Part of a small language model's weights: 14 layers, rotary positions.
MLP neurons of a small language model. Each row is named by its layer, matrix (gate and up: input weights) and neuron, and shows model dimensions 16-111. Each number is 128 + 24 x the weight over its row's rms, rounded and kept within 0 to 255. A neuron's up and down rows have the sign that makes its largest values positive.
After each neuron's rows, "fires on" lists the tokens most often at its 100 highest values on Wikipedia text that the model never trained on.

L9.gate323 [127 112 109 120 160 164 173  97  97 159 156 112 131 145 151 141  75 135 116 126 158 125 109 100 140 128 126 140 132 132 159 135 102 176 137  72 126 143 129 114 158 110 171 129 143 142 138 108 141 123  99 122 171 133 121  95 158 163 118 118 139 149 178 142 114 126  88 161 170  99 161 111 146 150 101 145 114 109 160 155  80 102 120 115 164 139 116  91 118 133 165 122 135  99 146 101]
L9.up323 [129 149 133  79 143 137 136 119  83 150 104 120 138 152 168 116 112 161 114 133 151 138  99 133 149 129 135 147 161 141 109 112 113 127 159 125 150 108 122 128 119 125 147 122 134 129 176  97 172 124 113 113 133 126 121 182 121 146 182 122 165 122 120 106 114 146 125 185  99 131 145 150 120 173 116 104 156 151 111 130 118 135 161 154 136 116  93 120 149 128 158 106 180 136 126  85]
fires on: ",", " the", " of", "er,", "s,"

L6.gate395 [ 97 104 125 143 162 123  77 120 146 123 151 159 127 134 110 119  74 168  87 193 103 126 127 124 119 143 183 117 123 120 173 112 168 137 108 110 100 133 142 134 134 151 127 100 143 145 136  81 123 128 145 143 162 103  77 134 122 159 151 110 140  94  30 137  94 123 103 138 136 109 138 115 165 113 168 109  78 125 173 124 133 171 107 100 169 122 123 131 160 118 123 121 127 132 127  97]
L6.up395 [134  86 132  97 138 144 120 163  92  91  95 163  90 140 109 139 140 118 121 109 106 170 129 169 108 161 103 156 148 121 129 173 145 145  94 126 134 107 107 140  86 103 145 124 122 142 121 135 112 120 102 130 145 162 103 129 139 129 162 110  97 131 117 169 129 147 125 147 105 157 127 172 126 155 102 114 111 144 109 130 134 180 134 180 142 144 127 108 102 160 178  97 127 123 163 106]
fires on: ",", "s,", "e,", "y,", "2,"

L9.gate374 [118 176 112 162 130 131  92 121 128 154 116 117  93  89 123 105 120 161 120 187 145 152 120 111  79 141  92 146 138  81 123 120 129  96 115  96  83 185 125 151 131 172 142 110 132 113  95  89 118 167 138 168 120 113 139  73 116 103 184 114 101 158 150 127  76  94 125 134  99  97 110 142 136 125 161 112 101 135 115 180 136 134 155 135 143 142 148 153 124 107 125 117 146 135 154 104]
L9.up374 [148  97 122 140 111 152 143 155 116 105 123 135 108 125 153 178 162 112 129 130 132 138 105 124 138 116 131 148 114 136  97 165 149 115 134 147 124 104 160 144 119  87 128 138 149 134 116 136 111 141 127 114  83 134 157 159 141 108 108  92 136 145 125 135 134 124 130 165 115 133 148 104 116 171 136 157 120 143 101 123 104 118 112 104 165 127 128 107 133 126 147  45 163 147 127 111]
fires on: " known", "er", " us", "or", "ar", " used"

L7.gate474 [138 148 119 143 159 118 169  86 167 135 142  98 176 127 178 151 132 140 105 106 131 157 134 192 115 132 113 104 121 113  86 146 112 137 164 119 116 139 149 102  96 145 119 143 141 147 119 100 133 134 110  79 113  91 142  96 144 153 134 115  78  93 111 166 130 112 139 133 118 101 121 122 171 100 141 146 151 106  92 150 168 102 150 134 129  89 126 133 134 109 147 142 135 105 179 118]
L7.up474 [161 163 148 118 151 174 167  84 189 155 100 139 177  96 131 137 115 161 128 134 150 122 153 168 158 107 129 108 110 152 139 149  96 117 128 158 119 130 102 119 108 112 141 129 157 137 136 141  86 140 105  74 134 127 137 133  97 113  97 154  92  95 154 118 101 128 167 117 133 112 110 146 152 107 140 139 146 125 110 108 132  81 126  96 144  84 153 154 101  93 135 129  79 176 165 123]
fires on: " 202", "ot", " 198", "fer", "ig", "ag"

L10.gate298 [ 96 111 128 117 139 145 145 103 115 153 109 126 114 119 136 183 140 135  75 125 129 107 104 109 103 111 111 173 124 119 105  90 135 137 154 135 124 125 163 133  89 174 133 103 208 140 149 149 129  98 111 101 140 119 101 143 142 189  76 104 167 145 119 132 101 110 177 156 156 139 139 123 137 112 104 144 122 125 115 132 130 114 118 131 116 127 132  89 169 136 141 171 151  94 129 124]
L10.up298 [ 89  89 132 124 152 146 139 101 159 127 152 102 147 145 171 171 126 118 119 141 123 149 126 124 141 148 108 132  87 126 112 116 133 117 147 163 122 125 135 118  95 173 110 150 153 159 105 146 118 130 125 111  96 178  92 136 139 139  85  98 124 152 105 122 112 134  98 145 182 183 153 113 135 144 134 153 129 145 164 133 138 167 104 113 136  74 159 104 112 130 109 106 173 156 149 163]
fires on: " 202", " 200", " 195", "5", " 196", "4"

L9.gate335 [ 89 135  98 129 112 120 158 118 138 121 181  96 116  81  98 113  96 155 141 140 154  65 148 132 165 156 114 165 140 104 140 128 159 145 163 128 143 143 104 115 125 100 145 120 201 143 130 141 126 101 141 113 138 140 132 142 170 116 118 132 132 104 130  94 126 120 135 132 140 132 129 129 137 148  72 143 124 142 125  85 109 126 116 117 160  99 158  76 143 131 161 136 122 115 111 165]
L9.up335 [154 153 122  83 136 107 143 103 129  93 118 130 157 129 137 153 124 114  70 100 113 136 176 124 162 123 115 147 161 100 150 122 160 156 186 175 135 135 122 119 137 135 133 114 143 111 140 128 136 130  95 106 142 106 116 144 139 167 144 113 140 114 123 124 108 122 110 105 146 108 152 155 169 157 124  89 144  99  93 138 170 150 150 165 175 137 168  96 144 144 141 129 134 144 118 144]
fires on: " the", "P", ":", "S", ","

L5.gate135 [147 114 176 112  88 141 120  94 156 140 157 147 143 100 169 116 127 120 131 102  93 132 117 136 119 118 157 158 157  96 133 113 129 156 134  83 119 133 147 123 161 102 168 132 153 138 138 152 108 129  89 120 140 112 148  79 182 124 150 164 153 153 126 130 120 115 128 139 165  98 112 132 112 119 103  71 139 131 131 163 122 135  94 154 143 112 143 114 121 159 123 114 134 116 155 133]
L5.up135 [129 133 142 102 142 121 145 122  82 100 134 108 108 129 126 138  92 150 152 161 146 159 176 136 124 111 176 126 133 165 100 113 150  94 192 164 101 131 162  83  81 123 131 121 131 121 139 133 105 157 146 100 147 132 151 163 134 154  89 103 175 149 133 191 110 105 114 140 187 123 115 132 131 104 153 155 114 117 136 143 160 164 176 141 127  93 135 139 150 119 118 163 134 100 128 123]
fires on: " A"

L6.gate81 [151 139 105 182 147 129 138  98 167  77 107 101 164 138 173 143 117 124  88 161  86 129 125  94 147 110 153 126 136 106 104 105 118 127 114 153  93 115 119  78  99 148 108  95 168 160 132 111 161 141 127 122 114 106 141 127 155 171 140 134 135 122 134 111 173 117 169 177 117 125 158 110 151 153  90 112 105  97 144 136 172 128 137 144 146  97 142 145 166 131 109 144 161 111 120 171]
L6.up81 [123 118 145  99 168 153 102 145 145 118 150  95 119 150 129  97 134 135 106 128  79 138 156 102 150 165 121 140  89 113 132 109 136 114 100 157 167  95 116 152 152 148 155 131 105 140 159 137 126 162 132 119 126 139 148 126 128 144  96 117 132 136 140 146 118 165 131 150 137  86 176 135 139 124 138 100 162 162  95 131 118 128 119 113 103  96 118 155  91 162 162 119 159 172 108 135]
fires on: " R", " M"

L9.gate309 [146 103 102 121 132 126 105 102 112 121 138  76 128 157 118 120 108 165 129 102 103 140 109 110 118 101 144 146 152 101 118 115 135 126 125  95 164 155 114 113 142 127 139 128 131 123 113 144 133 134 133  80 131 172  84 106 182 190 160 140 152 117 200 142 115  93 135 173 114 145 145 137  80 126 116  87 181  80 156 136 111 136 137 122 162 116 155 106 163 138 141 115 135  89 154  92]
L9.up309 [146  88 105 138 178 161 150  82 135 119 130 128 104 169 120 110 126 123 134 108 148 105 156 109 138 125 110 103 147 118 148 137 143 117 172 146 163 107 113 150 117 147 166 104 125 105 148 172 144 120 105 150 147 150 169 138 108 125 100 123  99 136 160 174 134  95  87 135 170 111 163 129 139 161 150 107 113 133 144 110 121 145  97 108 125 110 164 141 165 117 148 130 155 164 162 110]
fires on: ",", "i,", ")", " and", "),", "eter"

L3.gate474 [160 171 167 116 159  92 123  82 125  82 142 112 160 130 183 149 131 121 169 114 136 184 187 133 136  88 123 148 136 161 105  94 106 136 113 130 139 123 139 114 160 140 150 148 155 115 122 106 135 159 103 141 131 136 118 121 181 162 123 128 182 152  72 154  65 113  98 121 141 107  93 123 139 154 125 128 132 110 157 121  99 134 153 127 147 115 112 146 169 120 138 144 139 128 161 108]
L3.up474 [ 98 122 151 118  91 113 125 149 112 102 150 171 119  70 126 155  99 167 174 146  76 129 162 108 113 116 119 158  83 118 134 131  88  68 164 118  95  99 173 149 105 131 124 122 169 151 174 165 105 147 114  96 112 144 144 147 129 132 146 152 161 147 130 159  99 153 138 120 102 115 101  91 156  90 100 145 150 138 141 175 124 126  87 152  92 142 144 132 152 151 154 130 121 120 119 137]
fires on: " A"

L9.gate385 [133 131 124 156 160 126 122 134 119 116 128 139 139 161 133 162 102 123 111 143  85 116 114 136 143 178 100 114 167  62 143 142 105 122 133 118  85 138 133 100 155 179 138 131 152 139  86 115 115 123 160 101 110 152 134 109 141 117 161  96 119 170 120 109 165 129 156 145 204 142 161  91 141 113 139 108 103 118 150 131  85 107 134 103 196 142 149 153 133 108 115 139 157 122 112 123]
L9.up385 [120 118 124 148 162 112 142  73  95 121 112 121 180 138 105 147 105 155 116 102 131 123 117 148 129 123  99 119 130  98  94 114  93 114 108 120 140 120 150 161 115 132  78 104 129 139 127 123  89 143 127 107 143 100 166 113 131  73 147  92 136 150 113 127 145 118 120 107 117 103  99  87 132 113 162  82 132 116 110  84 150  82  94 127 153 136 165 130 116 116 170 112 134 106 166 119]
fires on: ",", " January", " February", " May", " March", " October"

L7.gate398 [163 121 149 145  77 152 105 128 102 109 102  85 109 138  98 138 152 112 146 110 118 124 167 134 151 143 117 118 145  85 111 143 116  94 146 115 159 132 122 120 154 127 190 113 136 121 148 150 128 154 169 117 120 168 134 116 100 150 114 128 116 120 150  75 100 131 112 166  91 173 125 133 132  93 108 149 157 138 118 130 114 143 185 120 130 101 129 143 126 119 144 115 165  78 112 116]
L7.up398 [172  96 149 139 128 153 163 114  77 122  88 148 105 175 105 145 130 126 129 109 142 118 153 126 129 150 126 112 153  56 109 119  87  84 131 131 176 131 132 116 150 170 187 117  99 100 117 134 115 167 188 109 135 164 135 121 102 152 115 104 149 155 103 108 125 140 113 197 121 128 153 126 126 102 105 165 130 147 150 140 132 149 124  95 134 159 138 146 129 125 142 133 184 118 133 106]
fires on: "er", "es", "a", "s", ")"

L7.gate336 [132 119 119 161 130 104 111 111 159 129  71  83 164 134 127 153 142 140  91 102 116 132 106 109  76  85 140 133 146  94 154 115 160 133 149 135 113 112 123 124 108 160 110  97 159 144 124  93 146 116 145 148 156 127 100 121 199 107 178 115 156 135  89 116 110 105 151 136 103 145 145 140 109 136 139 121  96 154 151 133 123 130 110  94 145  80 122 138 137 119 152 127 147 118 120 139]
L7.up336 [170  94 169 115 186 107 107 119  89 133 111 103 133 110 108 110 121 112 110 111 133 104 152 142 117 101 140 112 122 135 129 133 134 113 141 115 159 115 113 131 127 164 124 125 104 134 116 142 127 109 131 125 164 140  94  82 147 176 108 152 119 179 162 138 139  92  85 154 167 122  92 156 169 138 101 147 122 159 100 111 148 127 137 131  86 159 140 130 129 152 135  84 104 139 165  92]
fires on: "),", ",", "5,", "s,"

L5.gate2 [149 140 140 133  92 100 127 112 141 147 137 163 131 116 134 123 140 151  95 122 152 213 149 103 126 180 126  87 105 166 120 120 104  99 182 153 118 104 142 145 116  73 117 151 147  89 156 144 161 115 101 115 126 100 114 115 121 124 118 133 105 155 120 118 145 164 127 124 126 151 139 149 119 146 121 102  98 120 143 145 179 162  99 129 176 103 175 112 138 140 125 123 119 143 114 170]
L5.up2 [109 133 109 124 128 184 150 155 104 124 146 155 114 115  98 116 118 117 101 123 126 131 136 125 112 172 107 122 150 121 144 130  76 123 104 106 157 156 132  78 135 106 136 106 178 120 119 169 121 122 137 147 105 130  81 132 138 112 113 115 112  99 161 105 183 110 123 126 115 148 113 175 120 111 135 158 136 122 109 107 139 125 149 122 157 146 108 133 158  83 172 139 191 132 119  95]
fires on: " d", "i", "ing", "a", "e", "k"

L3.gate164 [ 87 120 129 160 112  54 151  90 156 122 104 120  95 144 146 123 158  83 120 118 152 106  96 151 100 122 147 121  76 116  82 165 105 120 119 168 107 160 137 160 141 160 124 113 132 117 122 116 127 126  94 131 103 116 164  93 142 112 111 103 125 144 141 127 105 133 126 135  99 128 108 116 133 147 110  94 144 101 147  76 150 121 118 117 122 104 145 170 158  80 129 134 139 167 152 157]
L3.up164 [115 134 142 162 133 131 171 122 126  98 123  84 138 124  90 146 115 137 142 101 106 149 173  77 133 111 107  80 160 135 127  90 115 110 105 160 112 141 117 138 151 123 130 140 145 139 125 110  81 134 128 107 154 159 149 155 177 146  68 106 132 108 176 139 140 110 153 162 130 129 135 159 107 130  97 126 139 127 140 135 156 173 138  88 148 118 179 119  92 115 193 126 136 152 140 152]
fires on: " R"

L5.gate481 [157 105 175 128 123 103 152 173 156 105 135 116 162 136 132 154 148 139  95 158 143 160 140 159 101 111  97 146 144 113 169 103 144 124 134 146 127  92  90 122  96  93 142 124 133 128 125 122 104 133 124 167 135 134 142 150 139 138 109  80 155 125 116  83 131 117 165 123 130  99 178 113 142 107  77 105 152 135 125 137 123 113 151 121 128 136 130 125 150 149 114  91 143 121 151 159]
L5.up481 [115 127  94 142 135 174 124 153 109 118 133 139 133 130 110  87 125  87 145 152 152 149  76 173  64 131 120 154  95 160 121 163 124 110 122 110  86 162 147 144  93 152 121 139 145 137 123 147  85 110 146  87  94 138 191 109 106 171 124 108 147 145 157 138 157 125 149 100 151 150  99 128 106 115  91 160 109 117 145 114 105 114  91 125 131 137 124 131 119 156 116 134 140 162 111 131]
fires on: "ge", " of", "se", "ver", "ical"

L7.gate117 [101 154 111 159 110 123 103 129  88 215 118 107 160  99  94 116 101 167 137 109 121  85 107  93 135  94 138 103 157 124 136 149 135 125  92 127 104 148 152 136 113 122 112 138 124 146 120 107 122 137 147 155 128 127 117 110 126 163 126 125 147 145 180 137 117 143 126 144 121 110 120 109 128 142 120 149 126 166 145 125 116 116  80  98 154 108 122  75 123 153 137  78  93 101 136  87]
L7.up117 [116 136 131 113 153 139 117 133  90 149 159 187 150 143  90 122 104 137 139 138 125 162  99 158 119 134 121 115  87 127 108 182 113 138 168 108 129  99 124 112 151 133 103 147 140 135  97 150 121 151 110 155 137 154 134 160 163 160 129 115 114  96 117 132  93 140 126  99 140 189 131  87 148  98  96 154 174 122 149 101  99  85 184 144  98 122  90 117 104 172 107 113 145 107 139 138]
fires on: " est", " dis", "istor", "st", "ph"

L5.gate285 [146 113 130 177 153 100 129 128 127  98 100 108 117 124 158 122 107 140  73 136 141 130 158 126 132 121 134 108  86 112  85 150 118 134  96 108 112 109 123 140 111 135  93 106 140 176 151 163 129 164 118 107 132 123 104 164 167 142  89 119 187 151  99 100 126  79 112 113 112 133 112  80 141 114 128  80 135 137 127 102 149 100  97 120 131  45 175 161 101 122 140 124 140 152 202 140]
L5.up285 [132 139 125 103 129 110 147  70 150  98 119 150 127 138 113 100 139 128 165 140  89 102  92 131 156 142 138 123 148 125 137  71 106 117 112 184 113 128 115 117 116 127 157 136 109 136 137 115  91 153 154 104 128 122 148 101 108 112  97 152 132 129 165  94 163 165 136 143 158 102  89 127 137 133 106 114 141 103 118 135 137 102 133 145 111 111 150 168 151 149 184 132 132 136 140 161]
fires on: " R"

L10.gate473 [120 105 137 108 185 129 130 109 151 129 149 158 141 141 140 126  98 144 101 139 146  71 126 107 146 141 120 118 118  97 152 141 105 131 157 157 145 104 113 151 139 121 129 167  99 119 126  64 141 135 103 139 157 135 114 121 134 123 133 105 121 109 117 164 127 128 112 137 173 122 143 120 153 164 140 113 111 120 187 115 141 105 147 137 118 117 147 121 114 107 107 150 125  78 156  79]
L10.up473 [102 129 132 113 157 121 135 152 179 138 133 126 144 157 160 147 129 120 126 153 140 142 127 170 156 178  99 137 120 135 109  75 126  87 136 155 142  95 123 189 141 113 130 107 123 100 104 106 104 135  82 145 128 124 115 126 144 125 124  98  99 124 119  98 142 108 118 122 113 127 181 116 136 168 160 136  92 115 176 112 156 111 149 141 132 159  99 157 146  94 115 121 124  98 134 167]
fires on: " New", ",", "ew", " March"

L6.gate252 [132 124  85 168 111 135 113 100 111 142 129 118 107 124 117 108 164 169 110 100 154 102 140  98 144 141 128 128 163 121  99 130  75  97 145  86 170 120 127 130 143 100 158 122 127 123 163 129 123 162 109 121 136 160 116 149 125 137 135 126 145  97 180  59 130 152 108 152 118 178 127 121 138 114 120 146  92 147  83 140 117 171 129 100  84 102 152 140 136 103 162 132 149 143  95  99]
L6.up252 [193 138 119 133 157 119 139 145 117 112 144 129 105 116 158 130 115  92 136  98 141  95 141 174 111 124 133 147 150 102 163 143 106 111  87 158 135 124 114 135  93 152 148 142 106 105 126 151 127 144 184 150 107 104 125  94 159 159 142 135 127 152 171 130 112  74 117 170 134 120 171 138 151 121 138  87 133 141 111 133 147 179 134 125 116 128 156  89 131  73 126  97 196 107 138 171]
fires on: ";", "er", "a"

L7.gate185 [142 116 157 134 161 212 122 127 102  96 124 156 133 156 131 141 118 114  50 105 112 107  91 111 171 145  70 128 129 115 139 136 131 116 123 155  97 104 144 145 108 176 175 117 160 120 145 125  77 116 136 115 129 123 135 142 155 163 115  95 116 133 137 119 129 114 167 124 136 131 103 120 117 126 137  93 138 185 163 115 109 149 172  91 152 124 140  98 100 148 154 134 107  85  91 133]
L7.up185 [103 136 101 119 168 115 169 135 129 132 133 162 184  99 148 145 104 156 156 129 105 133 125 155 133 119  99 129 127 112 114  98  86 120 121 141 119 101 144 108 160 142 116 101 134 116  66 111 116 163 109  95 147 146  73 119 171 109 123 103  89 112 118 157 131 101  59  83 134 121 189 146 116 132 151 148 123 125 170 110 125 150 149 145 167 126 103 149 128 159  94  98 132 123 152 142]
fires on: " 201", " 200", " 202", ",", " July", " March"

L5.gate120 [164  80 129 166 148 133 132 115 114 145 108 146 125 124  93 135 133 102  78 109 101 113 173 106 133 181 105  95 187  79 125 163 132 154 162 142 158 108 134 145 128 121 148 130 150 120 107 123 122 171 130 158 123  78 104 149 145 113 106  80 152  76 143 130 127 159 104 114 115 105 131 157 177 151 121 112 125 111 132 140  88 124 141 155 147  79 149 117 131 113 140 110 125 146 123 137]
L5.up120 [169  94  98 139 140 128 140 118  85 124 152 134 116  78  63 127 181 104 123 146 105 125 138  99 130 124 124  92 148 112 160 187  98  96 117 136 180 175 135 186 137 158 154 111 149 143  90 173 100 131 113 133  98 116  90  94 113 101 128  97 131 122 137 120 158 199 145 127 108 137 108 157 131 138 107 126 159 129 132 124  89 137 150 109 136 125 156 129 139 114 145 108 140 120 116 140]
fires on: "a", "i", " La"

L6.gate294 [130 126 111 143 161 129 103 125 102 149 131 144 104 160  96 122 130 169 115 137 149  57 104 131 126 153 119 126 137 146 153 163 144 128 137 101 135 159 134 160 144 120 124 138 135  78 123 140 125 131  90 151 139 117 109  91 119 163 156 157 116 132 138 102 112 118 112 125 140 162  88  88 111 125 101  81 105 143 129 171 112 119 152 120 126  95 165 134 107 130 110 116 156 117 128  76]
L6.up294 [147  90 131  96 142 132 153 150 190 121 105 135 112 114 138 193 129 139  64 125 140 124 114 164 114  53 127 144 105 113 127 136 126 113 143 119 147 105 119 164 116 151 134 151 123 159 108 107 144 151 145 159 128 118  75 107 148 134 118 107 134 174 152 135 153 108 126 151 135 135 137 122 119 143 100 122 168 155 167 138 144  74 147 134 105 122 131  95 132 166 120 128 156 125 111 134]
fires on: "is", "ia", "a", "ers", "us", "as"

L3.gate150 [147 147 140 113 113 115  84 146 114 132  86 101 178 153 175 101 151  95  94 104 138 111 167 149 162 154 169 117 137  95 134 149 151 113 107 134 132 130 132 186 137 136 135 110 110 141 141 110 105 111 123 125 170 133 149 107 112 151 154 135 115 125 102 131 160 126 105 118 111 131  95 155 107 160 160 136  68 168  99 120 128 156 118  67 163 130 131 153 129 113  97 152 107 149 171 109]
L3.up150 [135  92 115 131 117 127 161 168 132 117 121 143 112 150 127 123 136  96  97  90 132 134 133 166 107 141 140 113 135 127 119 170 145 124 110 153  92 128 109 131 124  97 105 103  87 104 144 150 115 130 119 105  85 120  83 127 106 133 100 135 134 128 118 133 168 130 104 131 114 114 117  98 121 142  96 122 113 133 161 114 179 151 157 158 114 128 117 170 101  89 101 124 111 113 141 125]
fires on: " f", "ow", " the", ")", " no", "f"

L6.gate312 [127 114 139 122 163 105 112 122 149 180  90 130 186 134 132 162 122 104  97 140 106 122 105 140 138 147 168 133 148 111 141 129 130 112 121 144  82 140 144 152 144  99 131 113 144 146  88 102 144  87 133 112 174 133 105 109 116 171 132 141  81  98 113 148 126 153  85 120 129 108 125 136 119 136 183 144 144 146 136  98 133 144 102 128 155 123 128 156 125 124  92 117 150 132 105  76]
L6.up312 [101 150  74 122 138 182  87 151 158 131 102 103 148  97 164 135 143 139 119 111 125 137  84  84 155 145  98 132  92 113 108 123 123 111 102 143 158 130 119 112 174 113 145 107 119 155 115  94 120 142 137 119 111 167 132 116 179 146 145 104 147 119  98  97 135 107 117 132 160 135 179 107 125 147 127 101 134 163  82 141 140 117  97 150 138 118 122 104 173 138 138 134 112 124 136 184]
fires on: " m", "at", "em", "m"

L7.gate463 [123 151 121 136 128 142 170 103 113 134 131 117 171 181 146 152 114 129 139 110 140 175 112 137 137  96 125 143 149 135 103 103 128 128  99 143 124 158 153 113 128 122 130 123  99 148 102 130 176 140 158 156 143  95  83 152  81 134 115 123 113 116 106 139 141 131 130 122 113 121 115  74 169 196 141 136  99 106 150 141 149 111 104 135 182 122 146 158 187 117 155 129 162 130 132  89]
L7.up463 [168 124 161  81  86 168 141 148 134 128 145  95 134 141 144 181 130 142 179 112 115 142  99 106 175 138 131 102 108 116 117 118 100 169 115 165 118 150 145  78 110 106 159 153 144 150 147  94 143 104 109 103 145 155 162 123 139 113 104 153 154 124 133 136 140 124 174 113 115 111 131 110 137 100 189 177 116 158 128 162 141 118 133 113 136  95 158 110 113 118 105 139 137 123 137 139]
fires on: "–", "ig", " cent", "ag"

L9.gate49 [138 153 116 123 167 154 106 108 122 139 130 170 167 131 132 101 138 139 134 187  94  80 122 155 111 154 134 163 140 107 156 140 127 120 119 137  82 104 197 115 164 109 161 147 161 150  78 104  88 136 148  82 140 110  99 121 166 163 137 123 132 104 135  97 120 138 124 100  96 125 142 128 137 139 133 114 138 149 126 108 137  66 115 145 168 139  70 127 145 125 101 146 116 154 116 111]
L9.up49 [115 122  99 125 154 131 147 134 113 137 115 126 131 116 171  98 129 123 105 146  81 106 151 103  93 126 143 111 159 126 150 136  82 111 116 165 122 103 167 106 183 134 129 142 106 102 102  88  96 120 119 104 130 167  88 104 140 149 125 123 138 134 141 116  98 157 116  98 113 130  88  67 141 141 129 122  84 129 174 108 146 133 184 149 152 146 130 143 134 123  94 121 121 155 111 153]
fires on: "at", "ac", "m", "p", "2", "ass"

L6.gate384 [122 104 135 154 100 136 151 113 127 110 134 155 103 130 154 121 113 155 125 121 130 115 118 124 149 136  99 149 150 125 116 148  81 134 101 114 106 112 125 135  94 158 166 121  94 154 159 102 102 114 154 112 114 120 125 137 137  94  96 107 137 136 119 131 163 108 109 108 149 130 129  99 139 139 112  64 110 167 196 134 119 123 123 134 106 105 130  91 116 122 180 148 124 123 109 101]
L6.up384 [131 115  77 151 141 164 113 127 150 139 121 104 108 121 137 127 140 110 120 120  98 132 101 116 147  99  84 154 137 144 125 164 124 131  64 155  87 163 133 138 111 111 158 171 126 181 134  98 178 107 115 135 148 107 125 130 182 160 158 117 187 129 121 159 165 106 103  99 129 152 157 156 110 167 124 110 107 141 157 110 101 124 114  78 115  88 172 108 115 121 142 123 102 124 114 117]
fires on: "ur", "en", "ay", "ury", "enn", "ut"

L11.gate75 [141 115 135  84 119 118 136 156 127 118  69 150 119 136 120 152 131 123 128 167 140 144 114  62 105 109  84 135 110 112 108 119 111  81  95 161 138 137 159 106 124 130 120 143  91 128 127  34  59 141 135 129 169 116 178 153 118 116 156 154 109 134 152 101 129 107 130  96 126 102 132  95 117 152 199 145  89 133 129 125  89 135 153 151 148  81 107 150 135 101 116 101 139 101  96 133]
L11.up75 [143 104 122 133 100 159 164 119 132  76  98 102 127 117 132 137  94 166 112 146 126 169 135 144 114 154 135 108  67 143 145 109 123 150 112 146 149  96 106 161 120  76 145  92 138 134 132 128 141 177 167 142  95  87 119 113 171 101 157 128  99 176  88 126 158 132 144 148 106  79 155 142 118 122 135 133 143 132 144 133 123 143 122 150 128 143  67 142 139 101 139  97 133 126 126 155]
fires on: "is", "ar", "ac", "oc", "ut", "er"

L7.gate357 [118 126 165 132 140 122 136 133 100 107 113 106 154 153 169 110  76 112  92 122 157 121 134 154 116  95 161 119 122 123 111 152 116 145  92 143 124 116 106 138 135 179  99 115 146 140 173 124  98 156 150 123 120 100  88 149 169 156  92 135 159 169 171 126 135 123 151 156 117 125 124 157 131 124 150  95 115 136 155 136 128 107 142 138 105 121 109 139 168 115  95 149 135 156 138 102]
L7.up357 [152 122 132 184 124 131 151 146 144 149 121 126 142  64 122 109 148 129 133 154 115 100 149 132 142 133 169 108 131 143 101 104 150 105 111 125 123 137 135 145 119 119 134 153 103 157 129 137 134 147 124 156 125 143 113 127 135  99 128 114 110 142 116 145 139 129 130 137 123 122 129 115 107 152  98 109 149 138 134 135 151 117  97 112 150  81 172 123 123 189 147 112 181 143 158 129]
fires on: " R", "R"

L7.gate216 [120  84 118 190 158 139 121 108 173 127 156 131 134 138 132 112 114 148 146 119 100 126 115 134 122 128 137 132 144  63 114 109 121 138 122 108  90 138 126 109 159 156 191  63 150 133 118 105 103 157 145 132 130 164 121 167 162 127 126 106 148 105  82 146 121 120 146 139 120 102 141 137 132 138 138 131 124 146 162 126 117 146 132 117 147 106 104 114 146  93 105 120 114 122  99 117]
L7.up216 [138 132 125 122 144 181 150 140 118  95 155  92  85 180 111 129 123  86  69 110 136 164  91 156 110 116  84 125 117 132 136 154  64 121 131  98 135  88 108 146  73 157 137 132 145 103 144 149 118 118 112 148 155 120 136 151 137 105 121 126 111 132 157 125  91 113 144 155 111 115 145 145 121 135 112  92 122 143  64  84 142 174 150 144 137 140 133 118 133  86 186 105 122 163 127  97]
fires on: ",", "6,", "s,", "7,", "8,", "e,"

L6.gate376 [151 118 112 144 144 108 112 125 129 121 127 132 150  80 126 121  85 171 127 127 105 163 134 140 114 114 156 137 174 118  93 120 147 137 115 108  70 140 133 128 111 135 141 117 148 176 130 103  81 146 105 121 130 148 141  93 157 132 132 125 145 179 120 111  77 131 110 161 137  90 156 141 112 132 175 157 128 136 142 134 134 150 150 172 168 103 130 128 124 152 104  95 157 137 152 143]
L6.up376 [134 116 148 119 118  76 123 103  97 148 167 130 157 158 159 144 115 130 144 193 104 142 148 146 148 150 135 141 151 155 114 110 104 130 132 126  98 157 106 124  95 108  85 116 131 127 159 117 151 128 141 121 120 153 127  89 114 145 121 123 113 157 108 117 103 159  93 150 185  98  91 119 155 121 134  94 104 127 135 192 154  99 161 124 112 134 103 145 139 114 127 130 164 125 110 163]
fires on: " A", "A", "'"